MLP neurons of a small language model. Each row is named by its layer, matrix (up: input weights) and neuron, and shows model dimensions 0-191. Each number is 500 + 25 x the weight over its row's rms, rounded and kept within 0 to 999. Numbers have three digits each.
Before each neuron's rows, "fires after" lists the tokens most often just before its 100 highest values on Wikipedia text that the model never trained on. A number after a token or word is its count.

fires after: " " 100
L4.up65:501481536560508492484488471478508501505414493487433508470485511503563516483489483493468530486542503484535505459488507485499489467469536522496491461504466495532497476523473502546475519510498523525511499482505514509511498539498492479500534478495471476505522502537515505470537483532512485549525493521534509469504531534534506551494476459519529495476508467485489489552473514539523508493454492519509478486461469493513507498467514502477480525551456504459492512474497493530474485489513509523521482432446484519523483508500505472489503517469491479506507453492524513469523488505472475489

fires after: " " 40, " (" 14, "-" 13, " s" 7, "[" 4
L2.up111:522484455544547498521528519518504468488446488493482532488538490499547482474455506490462500470493471511476473471488495516503464486523468470521497533499495454508501550480486537533475481537505512477500518452534530498458504477523483447501485554473484516555482504544507539498505508483474472440480491520528494528524481565540529457522501524537507495487519473493528513521548505475531484522503505523526517537518511520514495460491521513511520488496514518501508485500488463482512469504525513477486479486443491506481463504490496478484532500541490513497486503519469488466497492458486510485

fires after: " un" 26, "-" 19, " p" 10, " (" 9, " inter" 6, " \"" 4
L2.up162:531482501489468501501508511502478517492532469468523515502492538498477507503484433538523517500515483493460523526455487468492458506458507555534480521492478469537514486504435473507477536456503530502484473486506493509500497519531485476486499536493523492523507531517515498449477482482482516493471455487503526479484515474441488492525507500527507502491518519469525482522487485553493477514539544545507500537505493459441485499471486501522488478494479474496508515512464486477507509467509473510485470483554486492509479460508475525517493484506485452506542469526453449495521541524514481554

fires after: " d" 25, " D" 18, " th" 12, " Sk" 6, " t" 5
L2.up38:500481488559521501531504469494509526514538465507563493503574527478486469512497461520524517494467489509518479550531507513507506511487556498489483509520483520503469551504532536533496514468467507505488521538497467516512513507429476480559507512465509494511486489490496479512524516500547485499508465524472469505503456524464467500487510532495522494482520515515537550498512525528521473520547497488487503524459526524521523484505474497493472519515506480510526477492488514467536435527515485505475479501459460509453488515501478471509478480477499494442490493542525515485500528505493476499

fires after: "w" 18, " W" 16, " w" 12, "W" 8, "-w" 8, "ew" 5
L2.up1:533484488490508495512483510499509519481519526479511467479563533507487563507487485496530485494496515489569522521537474520480528496498514522507527529527477490522521496512505485514481465511488455459487504496506473510477476498457501519514524480481492453470520472498497512491462515519513483497519469531510453576494469481521494508482492491473486529521508530509518450515480520511485511504500502492436507464496438492455513496464453513537507501455473507546488429548510533529507533496500521511499486481476503459519471508467499475519477549491473516508467508537490495518494489507468536519

fires after: " G" 40, " g" 28, "G" 5, " F" 5, "g" 5
L2.up194:499501484521501469491513507527509519487498488513497526503511507487507452474511511524485469484511466504519455528493452491518496481466474489506543481499494455504478497484492501538528505526497495499488500478515510526510477479497491525499493533492507504493509506551474522495544485465504561524477581492524466491514533481503459492487465464519472495523484464511514509513507457531467465534488474506546496500519491537506544467527511486487504505492484508510500519521474482452530485467515555438526481449541523454502535525485463469483509486461527460493520433492495444509476509523482506466

fires after: "." 39, "\n" 20, ")\n" 15, " per" 5, "5" 5
L4.up505:503499468513465563539497483520491501480509452462550460491498472497480526532493532523507531513511522519507506554507456503488534510475559506527482514503518456485522459499526497515493498475506539505472478507522571533504485522516533532508513504504468536520498504522521515501495512514499479494492479514518521483526532483516471481517496522541505507454561565520502505467460544441501462489495490513482475490528478537496505464503525502508528510516491486492458467487465486491523486468514504496472509487510503498494490525524480507504573468531534511506511504512495531510518475437476483496

fires after: " L" 17, "v" 11, "g" 9, " Char" 7, "L" 5, " dist" 5
L2.up291:507505505490491500562536516499510497494460515477534534502511514502518494478516496525488551490445488478549526512506482511497488543500484515489471519517518540528493491546536499499527506500528449499466510475522542477480513521495462512493500488472466535496444476490490499490483500516546505508513544529486521495573436473512500468554529512498520477486511525502513500474520478522478504488507510491506561501552453478518511439467494453496495496524534501527501486504466480482468484453520506469490508546468479485497527480517551451519467493502521507476481508493518504521517512481500516494

fires after: " N" 23, " L" 12, " V" 8, "N" 8, " n" 8, " Thom" 5
L2.up321:476536514520527513498520504473470505513486511510510504518534536524474526494495494551493495521512527499480537472541483471469440483514478511530498514480526524449483462512491509548522477560490516497521535499455510499501532508502487539511502502455480532437446435493522542477538483498563492484458540492501475465510478512509490502482496489483466499501503525464495538526457533487443483491507492508493492497467524491504529482537496526549492482542547504479487478484482514508482489486517520506479474472507494514556533519501533475520510503491533475506510516500536481517508482516496491532

fires after: " S" 47, "S" 28, " s" 11, "-S" 6
L2.up690:511530515476511499534459513489498529512512459508461545503491532539524505486506482470502507481486478506485503459505477523477507509516487483549496501531484464486475485481497505506450485500515475503547521503490520475498482511468532520525493480468481521533511461459511452483500505521491516504503454480477528512460523539539515514489483507510507497484486522492453487505478567512516541477504469519500483551447449542492491501508505477525544482503516510491510474516548510560524540488532472509492524509493468530499486488496519502545530541521459467472493496475517525535465528468450448513

fires after: " s" 23, " S" 18, " m" 16, "S" 12, " doc" 8, " M" 6
L2.up109:494483538501525494509511534512494493504506527483468535484522494523543533480487474500472493549534512473484519497461537493517490486530517502465514480533502501448511521522492475564557510484528488478506476527494499497529529529485455535452515486439474488485524483496493540511521523496513479534495512501455521490491494497526468483469513507497509498542443516493505497454499489522466488474495506529456443534505492540494542491505505487506486502511487471496494511473533529530524493494524484495473533511524505533449522493544457463463475472475435504484520523525505458494469505505465500523

fires after: " s" 18, " v" 10, " S" 10, " trans" 9, " sp" 8
L2.up742:489479511506497533494445506533514451578518513476493491520511453519522502467531546550534485469471500481531532475512467545496520482488508502480494486531529476457488497507433476479457538495519484491524479538528497517492461533539470470468535490492466483474517524497507480488476535462507455513486522533459511512500510479466524506520526492497536553499483516529519514455500462501528511516495483511479464544514439482513499502482522492519509501489510505507502510472484501492525536508515500470500508513492507489490517484558508487469474503506471478523509508519492516507513550470470460470

fires after: " N" 28, " D" 9, " n" 8, "189" 5
L2.up294:462546469473472531490512484498503468516492495493503492508494467482454492464501536496546508490514501475492494528534491517493528510489525530532466496482511475468496478522524516495498507534510540489533501431493510546491494476493466501518463512489525520496525495519478508531526470494527472532530483514503506554470467528477493503530442506536527504514536468471464459490479532541489525506479509474533469527498497467517475473529506485468511485497478526496525474539477489476476547512456533456466483483456488501489525475475457520492542469455502481443487470487531503489479484518507536508

fires after: " S" 13, " M" 13, " j" 11, " s" 10, " J" 8, " ent" 7
L2.up448:505502540498492501462526527474505461501572483499493492495501500529464491484490486478532519507455502498521465494507527534512545504485479518494468473465561467478504477512522449516517522515512514536495515496475452469504437483493497479486500496542462552507513491523525517504499520519482463483486528517513510510491507546520497512506487487515478505563473492511502506505485505547528484502478438545445482478483501474556499504530482505515526528511508541457523507473497508470514529493489524480449489516467512519507515493504512507495500472552522493487504563487532492503464546523471504475

fires after: " M" 20, "m" 13, " m" 8, "um" 6, "ic" 5, " Ref" 4
L4.up93:507522563475522501503532477502466472506477512469496526484477516504490467524514506472504501522520477524504528531507533517559490539508496520461531514495524513526520476536524498499497519484573524512503520494497525459520459486520482482501466507527460491487500489469501514511504481497482511463518499470490545482501492545514548495522505527489505487521488501527430532498490546455486517534468419497498482530500494490529470471519500443473505506508465534471506517496490525486529515520496519507462535514495474523539496497532513560507511489451510533506492527497515497556482471517471505526

fires after: " d" 11, " D" 11, " took" 8, "d" 8, " dr" 7, " Sw" 5
L4.up691:454492519493514460486487485487468554488496529534516460512506564519487500475504529465511535488507470559507512473515493518479541558500507492531482471500508484497524525520473498487471482513485509487511461487471509480469492459509492410522496455543480487489494498515454517498465513521514519500510469510477530483557524502532515525493499484501514472523489486465486500505471484517495530499497438473469464540527519489536522493470471508505513502478445519510492564526478455524492464463496477500494504505471486514457514488503473485487497490486551464475488484499516476487478478518501503493

fires after: " n" 22, "R" 16, " N" 15, "N" 11, " R" 10, "n" 8
L2.up581:466536497489529456525513539500504458495491454521489481480520479462495510554491514554509483465507485463503504505474486504522458459476475504486500473485497503489466498506506519489519504515459493472494463487524535514477473551519464511508532464423515515460519470472472531554510488493513554518472456507473505496498524474513518537527451516505468535474500496510519517512503502522523493482498517517491515477511497499529470497551526478501488514465476507545528482504527490531501529448484508460495500503535476524456491494470468485500526481514529503471464483483499539538495545496483513532

fires after: " b" 15, " organ" 11, " B" 10, " ra" 7, "B" 7, " contin" 5
L2.up531:467482489496494525486515496534526529507479534533474481481424516527531520465511497506546457481492518466493496487478502552474494519504488498521509509493504513465517502508485467496447467491508516506530483509487493554480488468491533506502485457504521458506460492483499460493526507506503488511539546519489467465508501510506463488482548479488498498506470525512506477477496530515491446514491529505538501525538478506503512500520498433511503529507500527467512510535537537494527487464469548548496433477467531498499486463509502538484485509482488543528499498465470471460523453502510501540

fires after: " d" 21, " sc" 20, " t" 7, " con" 6, " s" 6
L2.up710:483512504546555519472472524482461498520511504518497500464449520497472484486465514487484492516477495491508470502494502518519493498556511520531505451540499504533491477494478524469512505501503491505484487457512509479499524540498462503506524494513475517530522487508524511479477537476435496496428451481539507524505436483505479453496502515515476484452462513498469511507478524472461465490505522531483491517494515506480510524456486505547547481487520542534479508500513513507481502527499502563503532491500489484438482484515514495530448444477497539503490468522472508490462526500519515503

fires after: " S" 46, " I" 19, "I" 10, " s" 6
L2.up214:523526527500537518511536510487505509507473486500557452496547475500541501494430502444506480472480441505505512482505507511491506507500472498510481493473508497476478457459469550488488518514496481488461521532483551455490502458517514502558496495494498508543504508515526487514577515483473489482518479490498511518467481484491514505487474530509495516544440498533496502508505516497508501491517454456470461532491493519452482536512502495479468503495503481471458499491526520477468474494574482545473523527514501514510489497522516480462456458510507491499481511504490482525482519513481478519

fires after: " c" 20, " f" 17, " C" 8, " F" 7, " char" 5, " count" 5
L2.up414:464516470459525484511416468495478505477498521522477502491497511479485535468468529506484491517432510508477529549518511464509535470516531539512501540493467466496490488529492483501452457456486525474492512489525513501504461495508512503504471492496536512480531476480514502503494510512482532461496515499460491505491517487480515538483515508480470514490500505540522487483563539512502466551505467500533537526510492473500491528503471491504503479566512495528491504459541493526511519516453515528476490482491511568484529498507504533476468485493486511544514502529518508480473462479522548492

fires after: " re" 28, " U" 8, " S" 7, "-w" 6, "-" 4, " so" 4
L2.up539:499546494497504518474493522548536527472523469512516496505498485515490531466463486542493527458506565483503516470458515527458509508510483511506493514511493473496492481458525514485518473455505502491499487504485490510472501507528527505502498493487513535454520464558492499476546517493524526480496511504484520493474520501508496555538528501510495507518489516476507475538471502496520500531537500550470509494451443516514526528508494496509488469484475464535493470514524525514487455454478496545520494493479526536467450488489511503546537493509569493501487554544525475483479479461475498533

fires after: " L" 27, " l" 18, "L" 13, " n" 8, " J" 6
L2.up232:483586528520482468524480445565471481507513475507488458505488521500476519518502492500465535507490524488471516472521487480499473498460470512502519480461541484489512518522520459523509491483462489506481515521499512469495513493502509494487516490439486466507522500532503560525551508479510554443512494494488493505497463508532489512505431500451497506475526493519439487508551516503504509482492449463484514504544517506525486486492497493500509495522530496479482524504521510503482528501511473482488496539470450473512535462511507511503514519499532525491484503504489449517471527473442504503

fires after: " K" 68, "k" 11, " k" 6, "K" 5
L2.up374:531528459516495417559540538503535502533493506508504478486484506507516506462547451458541528507491481463489493512503492504473492518530488484515494489531484517491479522477514508510484509517489490531488498481489496468483475519494468540538509464472548525486496516516485530530506543497506489520472500527477538479490507500516496520484518504505509500534495527519504487475526508502444498478496521528509492542415491518502505484473459514460458494485471461483495491473565497504507461463502518528513499489449443513498536500490534506486480515502540522503495501475529466515468478527490532532

fires after: " l" 17, " L" 14, "l" 9, " Pl" 6, " n" 6, " W" 6
L2.up502:527531527540529488515471506531532482516531513474513517507565478490509464494498516495453492516529492475504505478497440485473522479497480517548523475486504549456485519498498519514489526501495527499522497494504533491492523476505545540484505530474510517524557510514470529531538520464473549511510507527509493504499520517505473490501491475516476502465490523514464533513511477440486511501527558540516486520493492544504514510495534515455470536519529534530540470549487514465508471507467547487505491484481441510519495463493485503493524477505514492497466451455519512495496472503491543483

fires after: " D" 16, " M" 13, " S" 12, " L" 10, "S" 9, " s" 7
L2.up8:467515502475561501485537476516481523538487526455471490487479454502535451504492514492515490554485488549523516453504487510494507491520474491449447471496487503498502512517522498495520504526512496431503496476547490485503505492528455528500516479451485472484541480492466513520493523475465498492471467539498526498466459487522528513500499469547489521571518489531485492507518501501532511504476507468489506498505497486519486530538476476504513483520471489499511516473447514480473458489545474485454533501480520481478501512576480499536502478523478497502503536550488483486491494496509508477

fires after: " T" 27, " t" 18, " E" 6, "i" 4
L2.up45:468527461527510495536509521468507499495469496491476496488463472502487462471502525526448484432509490444539502524490556450491502519493498503476554531532502490512518471532494487493489491491481477463509492465514481466495516474517461512496490480500505517503526515519487518469478493528503510517520502474515454487505494481499456497501505503487525443505485462512493498480462525513479428510453496479488542482522488496491534535521546503482468464539514493495471495537524518510524524511510527481511529448440507509497544529521506474483503512473526522470477533536533530496529524501541479501

fires after: "E" 12, " e" 11, " E" 10, " o" 7, " dis" 6, " rem" 5
L2.up175:535499530515501512484496474498489506524512493487448535455537428482525507492502486485497532498492516508502515499517481523482507540483468500490468521498515527524523518450516517467523486537478547487489475500468450532490531488535485450509452536545503524504536511534514476519510496501537523502502539542472496516498454489473536462510530459530530508552490492501494517493477497510489447474509457486492487522528526514497534514558518514496513485511470479488566497539516513530523529504524475455503496461511515477495481464505496540521474528533505499507487474521516489496486457473472498488

fires after: " l" 26, " L" 16, " re" 11, "″W" 8, "″E" 8, "L" 8
L2.up689:498515482527516438469522497486541535498523522458496451513568484500504484515513444494497507483522531518495509506489444502504519501519516504527524500499506495490499493523476497512448556548457512520498493510481516500481500519515508446500519490528503483489524495478509469472505489494536491474517474522506507461499492471516480468518506493482533487503528476514475497544417505498532507534468459548502523522512486529515538488474483532501503528505543526526460550490537462503505525514557471522527503487495476522547527482531531530510494481478478523523446524496492503517488517528501522505

fires after: "," 44, "." 37, " Sw" 4
L4.up138:486546488472497506452496474484503493496487514496531506504478513508505518504523498502538500552527513508487500505505483486495550501499562528483482498509507480498503449479525487478509468522484503461495527464531460525493487498478502495526521490550492458540533478462476504499483488518502478512481518526454435531482487496447496537528508506476486498537451502454542523525496519480496470470460558481458499466503489503528516529532531496514491490510529496472459469527488480478538520471481493481468508560484511518505505501516463527554509504528540534464550492513520472537522513504496484486

fires after: " d" 26, " s" 17, " S" 15, " t" 7, " contin" 6
L2.up23:487503577477509583530457523467508503477476486519446533488467464498474494469465503521519540495500522540516479510461491509515509484457475520468509504528496512518507472496504496490433497511516500501518511507529514509485460472470471519466493508468493474490428529504487496489465524499497498470527501472493495518504481525520479475478513509494485535507509483495536522443489497469509545471513475501488502487497523505534518512524529473492494497523460477476473538485483503516506496475544483492483493485500480535475508472448464452541510473444498536494464467487526487486507538480517496493

fires after: " C" 22, " R" 13, "C" 9, " c" 6, "A" 6
L4.up500:498482469511507487510511472452508515507502503522469519478517540534484514523494545508487471489509534506451481498513464496446530513521495500485542534462478505501519502499482503525500512493525500486469457537483499471499504522452513506528522515497520456521524482521490495520535495503509550516509496490491522485493499559503487498488475487488507496471511508528493447557491509507491513527477530510545476554452438525460493487480512489502503520488499473532514498482437500542483510478512538536498483483514538514445494481513490510484496509472567510514530475500474554508500507573535529526

fires after: " M" 29, " F" 13, " N" 11, " to" 10, "M" 7, " m" 6
L2.up389:505550492444528507530466483506480480523509505510506545481561503505464514489496481537515474451525515472515530543495494537510474455488503487463500534474502505522471493507501444543512490513466550492498542482523494504496484509502483545479529538513490496502529503475548486527502498537480466528521493465501488536436471500506515510504479550507488511530500470504510551485504490446499521504491453513522507532497478504477474475542492441475493467511457503556521518474489498526509490506524487509478522507542500484508529491488515542506522489532510481499488477504523472515505525543494466530

fires after: " K" 23, " ch" 14, " Ch" 11, " gr" 11, " k" 8, " J" 4
L2.up549:487477529525533480529475484495501539475515475497497511481489532512498499492515516530442539528488500515486497501483497472463475470481461485499559510446495558501513494544492503497474533484474503521481512528444503491492539494504488466492419488460539506502473499490517468500507533508479527503536516528515511474463420498505539527496513507500498477521517533504546504512478466482496461502493522521472451515546505471536487493519506499488526522474483513464450465544482481531488480522497496509516486471496482547501489514505523476510494546517527507501491505472540471483494483525519483537

fires after: " T" 36, " t" 12, " is" 6, " Ph" 6, "T" 5, " cont" 5
L2.up27:558520506490511512521499537490525547485501514479506487500503486495508514474503497509501519464448460477519501547474488500536494472475482504511510522499500490500533493519483486461489476513495478518459484533459483490516496482510564530521461488556520475529444526505448491494511503438488500492542486533484483498516486496482524459514455506446495503545479468496464539531479495482501504528433506517496496556505482492484501483508470484509518491496516511507483475493551512503503483470494512515504474509447526494514522516518500534533477524515475488483487496579502537494467505480557469483

fires after: " V" 37, " R" 16, " Mar" 13, " v" 5
L2.up15:525496517512503451521504511503508494502511480525464476560496511465467512481510447514542468563541478496516499521561465523470483502503518514504507459524502517470440513482479485506506500477500522508522530478519479548526508520519522535479483482520509491492520496513496510491497521555487461511495529474475506498484523472499504501471534479567526520489514489529500496544549553534501488510506509520508504491483505505516452460512515466520481513487505489478466464500520496490521511475513474523446534476547460486487535470520471483509502547485488511474496487528469523545546502532520504538

fires after: " F" 21, "F" 21, " f" 14, " Th" 8, " n" 8, "N" 7
L2.up350:549525491518485494493483548494492492470505496500519538511487496481521486488494529483539534520508554477496503501511511513466499498479476518550464505457506471527447518508489541521530442485503488506488498509499476544527489457534520503543506494501504549456491504489533563522562539512519509479504527518507507450543503481470522471526544486509475509525467473490516512515513455494459495505463502498482516489506450514528520510483478494497516492520487506520445511533479534496518532486481502500482506490508452499512549505508515477532530488514501486512481470488570472525478492479479538537

fires after: "," 42, " that" 12, " who" 5
L4.up237:523473487520458507512542524500486506544501486539508469531476521518460462443472507527498545480504505505480504477498501493497505502522550515486488502462484480526477482486505519515496511503490497487515500465463488497472529511486505512471499545515489483487505496500484487501505491499531479537561489522514510548502482468474456545491486500556462495523502497507510503537529542481456547496481542555452510468501519509549545497545464509517505503484521505497459495503475503525509530473516464469510494473509517539484504502493532513530496458516538518472501471480506540529457518539526556541

fires after: " W" 36, "w" 18, "W" 14, "-w" 8
L2.up691:536515465521523466503515472483465514499476492475500524529514523554461507500460444522489509509524552503549522449500484519501489458490519511507542505519527497517502531475477502507478501455443514516531532478517499501481483492503480531490540433507457491514548505510521536486560521498494522524507526477520540500490512478493490505483499511476476511477490505587514520490480480497493474511525533481526486512520497513480476544490511511513476550489493495550521494545503494492521481469482527505486537522529497501521462477466542486501554521472521509496508539517525482531505507504481527505

fires after: " m" 18, " N" 13, " M" 12, "N" 8, " disc" 6
L2.up328:505521524478473515509509502504540498521455475514493515493464470499493505482506534532487523511466553501460510511466472495494486473475510504498513466525464517515506496486511515548531487519489518489478498539489526511493501471429477549520494505454479466480494503463504558519549498450491476526485510487494536502452470487499468495494495517513471508504477506480483492557521582511498495518496514537518512503512482503503508465519478529469524488547509526476492483491464496505496491494496508476432476573476518494496487484497522463540500522516537492485500578496517506469492522511464510486

fires after: "," 74, " T" 4
L4.up759:478519477475524483448484474475522541497500512521544483514492508506514515531504435513539477487525468481496497530514497483484495496487540504513502488494526507450508463507501464469503535491473484458477526479488467473536509567493482504533523519518497467523500507468476470506511503511492454519469469519468453523488475500489496481514460537524470505529485443472504566518486518520445505483500522514455551485515507485540498483517499463512467515503505528478469471515502454497533501459482476483490444514506513510546518522498489500504501533497503535504529464538493478549486521517501497476

fires after: "\n" 28, "″W" 8, "″E" 8, "'\n" 6, " Total" 5
L4.up260:507509472495506472517517451516505485494535494515468544495535480474534491483494533449508508473495483486477470478484519433506456510471476439516525513512558455464494444467457456524526495523534481502515509488479543524459529485462519508514499488476503475495492505514488528476470482480521457507497489479499509497511489483510496506508512485527494510510507528501501473483473479531533483493547546503477493533512482483498545504492464545534455465464524549502478517476525515514508481477498457482431478480485501475481501508484522523468500490500507498526472491496508562530484523479496470487

fires after: " G" 30, " g" 22, " reg" 11, " Be" 7, " kn" 6, "G" 5
L2.up184:520497494508515497498461497491469528552491505509497497514494504515469462471537466505467489510485484473542510505498461545525466481496548504533457510497494461512506520482458478528525480543502461545492489520503493533454486513528491476501529529532489522471453493501538479476498486504521527500527547514507492525508528453500519480479551502504501503485492468471551522460502483459499512522525482500513502509469493491492470487506525443464517496523535517523444485531525512502491520467507486461441494473538547486472488484523473522522460507487453518499488516524503490535463531510457528491

fires after: " (" 51, "." 7, "," 6, " \"" 4
L4.up263:448491483480463470493525529551474546524538484506507525463494512525493542473521483542518507471458514530500512477512487486490509496535531496484526461443482469527505478506523491488487537487508495473533529482502478506533500476486492507552510496496483539462472497483501502517490477480435540504506473497500505513503461522503503515475506498481445511517512521512520494536465485507479487508514488510489491477509447486467474517509473491516532481503514484481502521540461494547480542446501502539501515481521478539513482510501494531526551445526464467532475486454486477479492453457523486484

fires after: "enn" 14, " Ch" 10, " ch" 9, "anc" 7, "L" 6, "Ch" 6
L2.up535:525497504515514471530475502494501532488473500474497483498474509495519505503486547471476536483461518547490514469450524501487474513488492505563488456466463503552510485498492506524496543526449427504458468469472512463488514505478507521495520485511487507505517509491483519500545494500511499484485459525462466510550510480540564471504530504444484551496504539548456502515480493460493494478521528497506541453494507542489529503509501472516488500510490536491484508507525501496532523493507498448525484499490504545510515509511536432522500487532496478482496502480464474499502514500489469521

fires after: ":" 67, "." 8, "/" 5, "′" 5
L4.up48:513547528515489517496531502507519540517512491513541506493522511479533551472477481495479499537469522477530498523484522468486492494520486479491476485463492494485509536544496468479490509508500458476521479532521523473495521496524454496499530510501505513541470487547499510514540485490552551492481487486486531538513496458473469489520501498481427493530535506495536551507513528502496496503512544537474469501494515499466485501493536507570537505512552500526464531547508494524552479476494466478455529506498549522503502487540505506526522463488500465496492477494499498548475511537508494507

fires after: " L" 34, " le" 12, " E" 9, "L" 6, " l" 6, "E" 5
L2.up96:494503511495531502487504502502470499515512509498474533445484500487537490479486485475517538510504479526522483480516537483524515459444490488523513551477512499518488475472457512466507476511486496501461540524492486480478530492487495467492465506504490527484515508499485520512537480498517504545501507520506461429458484500500543478544541457522479463486469493511520494518504523500460511474465467450493490510514459541503526512487465489524508491478477539487521501549478495540533539504499463453470517514488496475535517439524520475450500483572537515530512503518522522504502521501509528491

fires after: " sc" 20, " Cl" 12, "p" 11, " Sc" 6, " prop" 6
L2.up383:543492494542490486499470450497506503498494532498488499477470464464469485520475510489473473485526516499476555527484534473533471499548559531502495434468493519473499490479439457485527485509456491544504492541471461535485483469480498470479516545437474484444531504488489536521495476529521523494484495488529517507525509445500495491498468510519500523491480520493526520489469510517520510524502537511493506511493521510550477514502494486494499488524508481486511490520523471520496486498513534503522468471491521495466555496536492500498550520507475505510528473505476483533462506499524511437

fires after: " (" 28, "-" 8, " p" 7, " min" 6, " =\n\n" 4
L4.up483:507494487492423523472473498468493487523502470474513477495517489493481498477537505510494478529454509508526514488484475475568532488509527493454486483508531521485427474551481535515472499515541486461494515521509524496522517490549527505496478493424499492513517519548489516487488499463490490492431506505497514505534523459472521511521482461489493532500509462542509553531505522540503486483511488517462541512520500485490477490514506489498520502488557507485523517475498518502530474465519477509470479483433498481510496526464528487502456505525467483507514493511487483492504539484527476514

fires after: " S" 23, " s" 23, "S" 21, "s" 10, "-s" 6, "ev" 5
L2.up388:474497515450467541519505490512502483489499497508516494471474502516502503459505477480496494461516513506468531486489498504453489503528528498495481489509502483477491459502500506510516512497538483567514532509448539475500490487513458459482494494504507505499530476522521548471500490483505509532513527522475504497533508525519505543546527526525484537491496469530509512518503494516428488515493483555457461521484494491494543557476497510485501517453487492514519541475462555508519510445527496509503499486522522483418448474526502481513472501508474496503514524502518544518493462486463445516

fires after: " S" 28, "S" 7, " E" 6, " s" 6, " Me" 5, "e" 4
L4.up474:501531502513522489548476533464450471521497476492512498502533472514524489481539501487481473465461487486523522521527476501532506482480521499510525520526504535495458484498526479488504507534514499519495531515491548494513506492508497542498536491476473517499519501443526502479524431480498500529461470523468510495493499557478484490544505544498506467515498462522499462507510519526547508521492476511487485532491505498465542523484483506508515479529495535509474552480511494539529483485486506494493554536496488446460441499503517501486518457552513457493466513530536518474496539493453534495

fires after: " " 57, " in" 7, "ach" 5, "12" 4, "17" 4
L4.up88:494498505488478464462520452508505479470416477503503516508484476474538502501511502526505509486507517505485503574511491488529482520465490513540497495527489478508483543496546513526504484475507551535517544459498526503493516531478478450517516475539498513530508507505492502507496528553481463476518461514477528490513484504560548497490539521514452467452483483488465526507514484491496551506467534536528461513484512510498527491518457511498509492506501514470524497523517490523517509519469498543468461489473503508479524479466505523468498479548494537531511484518501541488510477456479519481

fires after: " d" 36, " D" 17, "D" 16, "-d" 7, "iet" 5
L2.up587:495457497480489473453521541495511499469483538483540502494489515468512491495480479515503502530505484498515518466542519493525524430494478525487511501494511524522485505502507475533491542453509470531509480515506498509449468482461453510537479484500504527524541475548473504478470491510528445472544474510505521480506498513522469496493455466473464507511506466499505561506498530519496463522513472505497502483512517497444516549499493509508545483501494528519488510522496496470514506529482499490486485480490437518457532486494471484473470502525453437519475514486537491561496505513513545492

fires after: " " 40, "-" 27, " \"" 10, " (" 10
L2.up355:528514479499507488542524484553495532539523462476514485508536463506509512518475517506530492460472505530499536480491459515486489512498478487534495523499497461489480494452463500505506473493472488501461537476494502481468495545546467481448511501501502535509537511541455538514473505533506491500472465486515498524502483522480523486494547419480502528519490483506503475537530478497488522524506529493479543506534496495468537517480501532496509473511490502498524520480450506476502526507502471477463470529439480501503462487492488484462529486509486482502469521508502531499487553432501472536

fires after: " V" 23, " v" 14, " M" 11, " R" 7, " N" 6
L2.up705:508531485547544516466550498499491466508503454492537509484522512568494461529520497490519489513501530473526488498540516490517496511481481558532491473506478490504524509508504491474520480461500510524511504494463479479483478493516480511482478427504531519496503517507513518488473456485497526532517512498535518506449537490510500477480519517496550509561493534525493483518548512502549502483501478513474475561464465457517456509554475494486499509508468540487486533480500539528504498504519479468502538486500473508521521500568507496499487500531499508466519470491502462472485504480498462535

fires after: " v" 27, " V" 25, " M" 9, " p" 7, " em" 4
L2.up738:503546503495494487500532524502499523499512494485500475548512538541440482486547511462537475459503539506551503501480495540512482443527543500508503507543519484478469498501432485498458537478541484472519539505532464509498499465495471562508512537469494519501504503528499482474501509535511505487518523545494526485488492482548525436531523501507472473538494507502540495512533533530499502509487516506491522530517478489500439516508527491483484510509480453492497513485524518504524498448505513470481520515510488473497545531466483482463535498509491516497492490540485500483485474488510463528

fires after: " S" 25, " U" 11, " H" 9, " W" 7, "S" 5, "D" 5
L2.up41:540550473516500448498476494524481450479469519455496465460491499498511551505487522468520508503490484509519460538539508525498488501549481487492510471515505510512534520504504474508452542458473464492511518483463516530432492504491463492451550489494537467489477484515508505476479507507502510510479503508470491489507487498453490502496498514490481484493485501475570497493503486513486484494492427519500555543454505494475492504528475485479450477517498460515488482483510501510496520511484488513505439468512530518476455505501557502517533493495530495472497477488524541507485513521462476479

fires after: " K" 16, "ok" 16, " p" 10, " k" 5, "k" 4, " J" 4
L2.up430:516451505520483503528453493507577506518473505495497535483502506492524536499527525483486495506476478454519456503518524491507497518494519516503493518490458516464521532529512522529497518482480471429476497483467518517514473492488523504541483523445454485451503526481490484495530497489487498507517481508490521479520467506464475508512523503488477472494496532512490518529516523470496594496490513553495484534498478507474493486477486500481519526468427504489486470517535506500455492488520515500529445479482480511499490560508492470457497490492527525469481489527534513499554500528477483507

fires after: " T" 31, " t" 22, " ch" 7, " P" 5
L2.up174:517532523558492502493486486529502505513495507507505481501440481484483512519500492519470517509485457492471471505468522495542486520500473529502519527491495518510524500534504454480469549469479461509488493542464536487518495536481485465516523508461486437481500512512505459478518453520502546482533492461508532493522547513521475513484520486500477472501471519488494533487478470517439450525476492544470490545484516567482518501520499518527527539479497502516491516482496494531498522512535508470512476492458509477529521535476504464527495476522491516510502494471514475503437543462468478511